Weights of a small transformer language model.
Size: 8 layers, width 576, 9 heads of 64 (1 for keys and values), MLP 2304 SwiGLU, vocabulary 19667, 60.5M parameters.
Architecture: rotary positions, no biases in attention or MLP, normalized queries and keys.
Training: a variant of Adam for these matrices, 7809 steps.
MLP neurons of a small language model. Each row is named by its layer, matrix (gate and up: input weights) and neuron, and shows model dimensions 32-287. Each number is 128 + 24 x the weight over its row's rms, rounded and kept within 0 to 255. Numbers have three digits each. A neuron's up and down rows have the sign that makes its largest values positive.
After each neuron's rows, "fires on" lists the tokens most often at its 100 highest values on Wikipedia text that the model never trained on. A number after a token or word is its count.

L3.gate180:140129104105162117144147129102149161166141113100136124127109142128108175155167129117153079134129134131121169094151133124092128102127149145144082140107125152150127152112148150125157101139101091139148185093121143126134109146097130102154100082141170106125165104097068176122100102130120129131154126132110137111141116157144165155130146088102148128115120151131108127088151145171123085085100122148169120118117090080153104119094122131113090099119168136113094122130173149112094131152144125105090153141159118142134163132089124113146109132154115120147107106162153102133174142124165116146178132129077126143123104145171155137134139120102149149122102141195133148146160148155173127123131129133119158131155148137089138086128136156103099179119120123148110129130096171105158130113115156
L3.up180:117080138142147096121136108165136144142099132124110148095129103121029123115097114093143169180082137135156120139141128147071117126102123152100124146130149078116133139083116161135142155129125156154132155145122108131123112105116114150120114118126116164109115130082104139096143148101130106158151109114138148121169117131126148095098128106134087088124142121138137115138145147105128111065110143111129166139149120121132081126148126118199117131089133127090130103134133119113145109182160112108090177121127114087158083102079135102145089164131167117085057138096126115134114118130140156120150122112080138107109120137150135116146137156124130112136116101134134140134141089138123120131156125119103176102075115107107098118124111099162126145157142136141119160144115184146143145192139147
fires on: " |" 77, ":" 4

L3.gate694:106110143141129085115151106135141116162127136171163138129110133125148132176140120101136092108100117142101123123097113147101111092166142138116135081138101124121140124099109080151086136139167137147126145157132101130114128117107170108138106108118169138113128092090145127119138156140121097144116134132156136134134159112136120107101157104108130142126094102154130134144096135139133095091148096119102105130167116121118124080124150146076159083092148074111123113134173121125155099136103164133100186132164109062143121128084137111121102124104118129092130088087089111102101166153100122110171146155115121111153120153162142165193106148074143143134105167117138124128131150157100111108125154120105164128118146180090154083109127160167144141126071094167144126134114129103105107131135167
L3.up694:116132161150152140106171168086140094139127156100131142155109100112129144077136166121105071097128130087106129152124132066136175127156155180124109133089132145114097094135111133166113086115135095102150159107080127137133158094151117157117103156134137175159098128147124119136104126124128135104123149126122141144116126113108136145130143135100147126161139123137118129102109174120168174140158091143145132111116101081065106115167124125142156111167114115146098157135168123130094098150120123122125143106101141135127146103107149156105097109138130134138177133108146106147149126123153138128165127103130127150124109152146173147090118140099129151140123099109177198152163131167118158104096126108093146124129140149138115163109152112126129175139131141152171113094128097142124137116121153
fires on: " and" 56, "el" 5, " or" 4, " play" 4

L3.gate2059:116128147141154122127160083104149105130130087145129119146127098114104149133104104113110106173125149130146135154132149095142156141132151134116167149116116086120118170138139107131099156110116172155120138166124110149122105138136146120155112137162106142118105160164129123115152150121105130142157093133150105140089135123110107118153149174145073134146140138136084126143115137116169107170145126148101147130147141138133105122131102111125129116121180129108097093135124119150108154128117154161115113118154154082204124173128170160140110152098158129102137135159142059128105131109106117114099118141115126148090107108126115128134119146110168113094130088118134150095104134102136099075139172099131161143134108126179128116129154145127117114098081121130070147143103106160134161115132121
L3.up2059:152132170129109163078140139102129115102129131063087119127134122109114105129133124128121103117117109122106144123149154082114119129162124104092124131131136127119151137139122119156168147160121136111153135083126162112147148152109084139100061131119195128175107101143156129154122146121134106103122134151114147112124093076139141154196137143128148167158131109166099118132135115100122130123118091118124128127168076126082127099131150111112183125136147077100137145137130122157122134158112144121138112140139133153134151133108130138105123124112126121125113117132112073139155087122103190159116128141142113117139123106104181179102141118127127083153117098132135133106130121125099123148108147090152169119158142134166127095112172113109182092092072166150128157112145118133187102140120123
fires on: " and" 19, "/" 15, " |" 15, " or" 9, " to" 6, " /" 5

L3.gate1072:144117149138128124119146163133091120148140112159137101112130094101172129147103115129121130129150159166136186152178131120151081135105123114095096059123138156126133127123108123111137177153124110183176141136114114115159118108104167151133111136147119132118104102140126154146130132109115126134096113147140139139126143155156129159137164091131120160140115129123140107117152115166164107133204123162138087134131154130161145166122092152110096122103177153135112090135168146095129136143165109164125120149127158120118152128103127155124132125134128106113084157105145112100126119129126150141099146157136139117123101105137145126156150135114108141057111129104154132116075142112152131103126132115121161176135131090132176131147136165120128144098147171121111145147127122125110128111107120
L3.up1072:174087100109127119129145087147150127131096093104119125138132133131112072122110140152165141173149104121142098110152134124116113107135124187119107111133081137124142108146133140135128193119135151166107137144149107171129115127116171179133125106140138150126142117127087149139099154147144173103144100155126142133129157142152147123110110141146102149112101158151122160063127117123134178106104130118109165100129158144156109127104171093084174098149147128152178136133153080130124154153135141091139143103158130135139142181149123119096151155126131160104145157138120074170140116120159159141151139120130144131167127133152143172147118129134171118121103149132114142122142117147105095164133138124129132141111096107132146105138117123119137129145183144096120101137150097183091099118127149
fires on: " and" 42, "es" 5, " James" 4

L3.gate999:125055137157136108109156150121124143150112134087091131120142100110080142141151129191162120124132155138118112157143169154154117139156088103123127110123156101162145135122164073168155121094095146115112142132070123111131142137159130126110124109170097090132137139102068132147098103140087103091135115107166145138103115116147138105117161125147166119172169115123170097154128130102158137125148114130129109144089149113119169112117112158115128085108157157121107127157134135125167146150148140137109098132160147119141179136134098121111126083135106089149095148145148108089120192166129126143174124133155117115110095094117123169131112184151129136117136078134221107108085140123134096130100152106067145215096154085111112178125097145147144118136154167152124092118085165130109164158120123
L3.up999:104135107112121132119110131136134141110158132097134098096125168121173132157086168144153119140140137185119127127176134170138103120178106126126100089136150123140145109118143095125145156129108132161119096150158110130137136167106128111163130117111105096133135121130122112131109111133139169136179095149146133113126118130123118142091117135129160115138100110109124135153066151131129136155125099142179095065128106100128108138164096106097108075145117145165101118120078102104146100123142120137125130072132101106154145156126065156121119127160121135163132132088145128126168127126145152124112149133104099157130118136144128177122112119117103083143107127141134120126157141082083137157139152147123150123147119137069136143158141132110139155149098160165169144128117116146115129097136130
fires on: " and" 43, " or" 19, " to" 10, " the" 6

L3.gate1094:124090141186082180130178128083173090132152121122111124140098075166123134107101090120150070102128097144111138126155124074105134134140104132095151122099162131164107147145167110103143155138135148138116132110158110116154141097132152106147076122101088156115134122108139161094131123132098140102127094128147147114125125144105120124146140116095096139147150138147179115080120137163122129119125109145165138119116171129173098119128140144083102160081111134073121130158178115123118147117103140150128129116134140101129110109095194072115132135126170115146120097110122130097139110121136127146136062128138138140109100101104149146147090159153129115086080121124152133112109131108104121135152117153110184101094139136110120109129149161114138140100129116150120149133144108117172094131153160
L3.up1094:127142179136112152162160122127089086147103167122131100120129123144091160125106123138125136139147095105163104155165153136112132158122129122117125120129126145159120112144185128119136111137099099150102107152119124140133120118119133146120141138095121141169133109164146128153138163102114175112136125116109136155128090142159126105076114064127134117161120153138163090132125077097104140108143094132123194125100114130095065153165140140122123128132112140145131129119124122115100175090147130135112072127079072131098098084121131113144159109159145111123170151072117156151146125114108052124128104115143158116055126111144139143134100100147159147139120087135142134143142132125124140108140110119140124129105162106134112127148123172135149115123096143129131102098094138130131105130113107
fires on: " and" 64, " or" 5, "ing," 5, "," 5

L3.gate2152:144112131153104103146135108117155130143097070098126189129134098096153092142087114151129125136149171177104108125094105099123130138158094104097125118127119079124095143116117106110150160112129151115131161177121141162137110116180115145149119130152112178088150081114093135152128142094130104139156123144123135124094159119105156141117117165142113153106125116098109155147114133117140140120148147123152104158136146134161080147080142127132139112072138101147095129154149090110112159178121155125095105110131134117136108127145111119132162124120155127193119129139161093132112164127137111128124110132096129159142103123081115120120088096135172124101107109156130125120061128119059124168132173120129096132112143116116114122135141171131129131078120126105132088140085116167110125144117145
L3.up2152:095134141068157139122108110124133100150134181100123124120110108117115123096169150110132132137142136089130112136126112120113113195105127144150137091128126115148061147096136163141141093140103111152166143109130109151138129059125110174115161110162148118133107176139182087167091101132093151102167133142091136144156120109102164172144120111136143112138112107157135124143105086092132156094134103110127127144095157151085108142124103117137125158124134141087101150117117132112116139110141136123137121119128129150179138088124161139173149108148126082112086138103114155142129104121121107135158131113134109084113126132139110108093140103115111153111123139103095167088125125146160108147154115132124127122133144126114113124094170111088143148121123167163145116142094106111096155118116152
fires on: " |" 36, " and" 24, " of" 6, "n" 5, " or" 4

L3.gate1846:141077129162175135169153115121175126146140123119176161121120122140133131126116133161175108153172169146088139137128099111126176134137096114159110141080137142118102154100127171124117117145155123115127131123153110103163145126135088149128105144157159161067126120107065119102106205107097128106164103136143133098133120138090133126148165162172104164115118130137096098122089154155118130100141144141148122120116078128155117157110168127113088111111106128136105123087173125115136148146119087114123129121137137088146116124117120099133146139124166123112140165144049082101100154154149118142118109159126126118123099144112166108130109128143120130137152130101117137132109106107155155113154119144133141122117149127141110111095142143105103114132135134110125103173121128085155138088169109
L3.up1846:113128137136129137123146124097133117150157123114136147130118128129164147108119141183152106155104104139160116157155150135125131124136139133097170139109162109138138117118063157138103138155100121156166125171111160160083112110176113158132064105122161128149141124087127149130135106133114117137147108117143188132136095149124129142109129123130097149211125146101101138172108115148117135149120111161133106145090105117096109116122132137135131140109073143095120141090097134198137162182146157105102103110086147124139121127145147135092094155125169160092100070082109146172121086119150127133101102102164111123133137108092128141118142123144130119134110108121143096172125147110137116134143116141156106134146150125119129151155153145105101173161110117121088101110134113111133139145088144
fires on: " a" 37, " A" 33, "A" 8, " an" 6, " And" 5, " An" 4

L3.gate2279:158142107152110159123151126174139142144116125125124160095107109108102136114123135148146101110116160125137126118122119125159137082162130157103158130093138124174133127146126147157146113148146123117117114084149125126131133123091132165114140154136151117140136116122128162121118131135137126120135122125140159055092120118127169161133200101130118136092162168150092122094181147148138117086110140127128151139108161135168107167134109135105103106137164123157093135105098092172112114146113133134096119146143141143111148130134123130139074104112112165114135105123117152154123093107127118096138178137137172101130101128094136128132112115167162113161124105174124154112174147152143144155100157128119187135137130172120100135125132162140131154098171105097134150097132121127132104158092162
L3.up2279:127120092144172124165176076155118151181134157121104171098118130093115141131164143139103166226128139133172136139155101110131116134133147122147151140139111123134121154129137092137150176141141177133125106143133125091129115143150087095153115153159107123121111105114153109154098134146149104141110174159106090135127108158131078138118210112124155099166111098177138066103085161113109124138155117129127182118120149125112138159124126103167102149123152132139156115141131119127103140122126147123137177114130145085160124152158097122107131135094141120144153131151137144146108137132185133151127137105118142106101141126149096122125086115121120116145103105136140151132130131122127096132124152111124147137096140137136154116113099070139129108118119078123107071109087154138163137123170128
fires on: " |" 48, ":" 9, " of" 7, " the" 4, " spent" 4

L3.gate1850:113114123165091089138117159122193091142167139123123125150125105137128125118137108136140125099105164139065170136163121089153110127132116111105131093117150123101126163161102149141110111185131150114139125088124143138151159091116131114089104134127141132106140101127126126121128137150072125185118136168166134125108104145190127152153173122124105149106104169163110123170172126125143138153138107117141123138122143146147124130113192154097102128140153164096091104133162110136126119107160127109099149154165121110107120166124114085091155129163166152103135117095101165088100103116104123087123131151133131139127101119125133150136117136157096084094115142111151137088111166160131120163153185102135147111146149128113150115124156119111143104131134128112096140120133161146119162101149074
L3.up1850:154137138124123131145120194123168079144082164125085143147100116133164114157125161105110119104151130091145123130163098154140139146098141232153094125113155135135097128152077132139141149149167169132080107127082110140149146114112133147118111157152106135084121150125120129132100087146126113125137154113122119139159118119145081145178131153112146156115133112155074124125134156132085168161146108089155161094130128092133131142108129115130072115147190140117111111103141112149104106129131072126134155109121102128113184187117080116122105114157149130111126134118149179149127129119122135136154117071143097125141124156115119109089174152133186141141119118131113121137074146130121156142145158172172129126099139113106119116141131084122109126125108140146112145109133142132100135101146085
fires on: " and" 58, " to" 14, "In" 8

L3.gate1463:123110108161149124125145120108143102105121162118146150116089137134145111116095107110140106128122101155124132059140129152064160139091128143106113140095138116158193123127113108104054109120126096161083185110098118171168104120136119139117099152111134132085125099136070165154139133108153153136141153115133138107139110185116162131132108140107107109168146101109164127168149124112125145140150128140210141149127117150127126076116090156122096121125140140120139131143161120131114124143098102111120159189149132128154143115119118109137133151123098114129138127126129109128103133147120113154126113124142118086108097119100130168080117079153150123127133172126165094125138162147128131131119129105151121139141170139168133115133149135106101128145156139143130119138093148133126107150104108
L3.up1463:144135213132113129158170140106124145100099146106091084147111144127144101098122144133110164105144145147174110137169127127172100129115145159113141107144146108155141135139072117100106149132119118132128188170101154147120143151126147098157115118135144105121152099117088117120099112148160144100141167060125137114132154130112147127161123145145133072141099122148099133142113150106133093128138127099121072140117144161172172102142157088118143115167111119130118139150183169144157122116127083108131121113123169133120130147128131112192093145153111156151155136176134149165158163115137117141125147121178085134156138139119130152124116109107094089156109125140131125111137168121099119125179195144102123105094168123145140138103118138099111128130162130151129112102141148139136178141116136
fires on: " I" 19, "'s" 13, " \"I" 8, " x" 6, " I'm" 4, " And" 4

L3.gate815:131147133140112097152131114159193143123120123131167117119135142108114149121147112134173117125122144179081109129140142121186113104136106092125121107102137080117114154068101174144149117132122143155128113138140131135119140147118146145124124131128168162137142097111123132104145131146094076173149114075188103124119121119142112128129120186122128131105135129166110132127175117090159147105132122088134122115116110122157116112118163128132131153140121164112129126139119140155131142103121134100164121064111100117166143135104109142126112141095102130111111159149118084073121111147099149142165138130139105101201134132092129143134096185155130105125109079124133125141109181114128122172127093119120106126133110117150085145110120135131112116156140164135155087144142174105112126128113144
L3.up815:103129148162145119170120129138121196123158126139137129133140161114137149136106136132127093107144165141118127130148117113142133145112094116121131161126172153106133104126100142110115115160149100160147110124097162141060164151187155155136153174141124104189168067141111151128113123113134123108136120091127139084143095118090135144095153121113167140116115152128138149112123135089115123126177139131179160136127073118144174141109131125138108116138133152165089124140110127134151115107116139160139124117095145088155179085101153138087127119140091140129141147093103118146090121135131155114144133110156098105163153114126130129123135118065123086172114137132102181174145164119145155124105099150123113098102142123144077149148163136161101110121138161109158139148128119099082117118110125
fires on: " the" 30, " a" 23, " an" 13, "ae" 6, " Ev" 6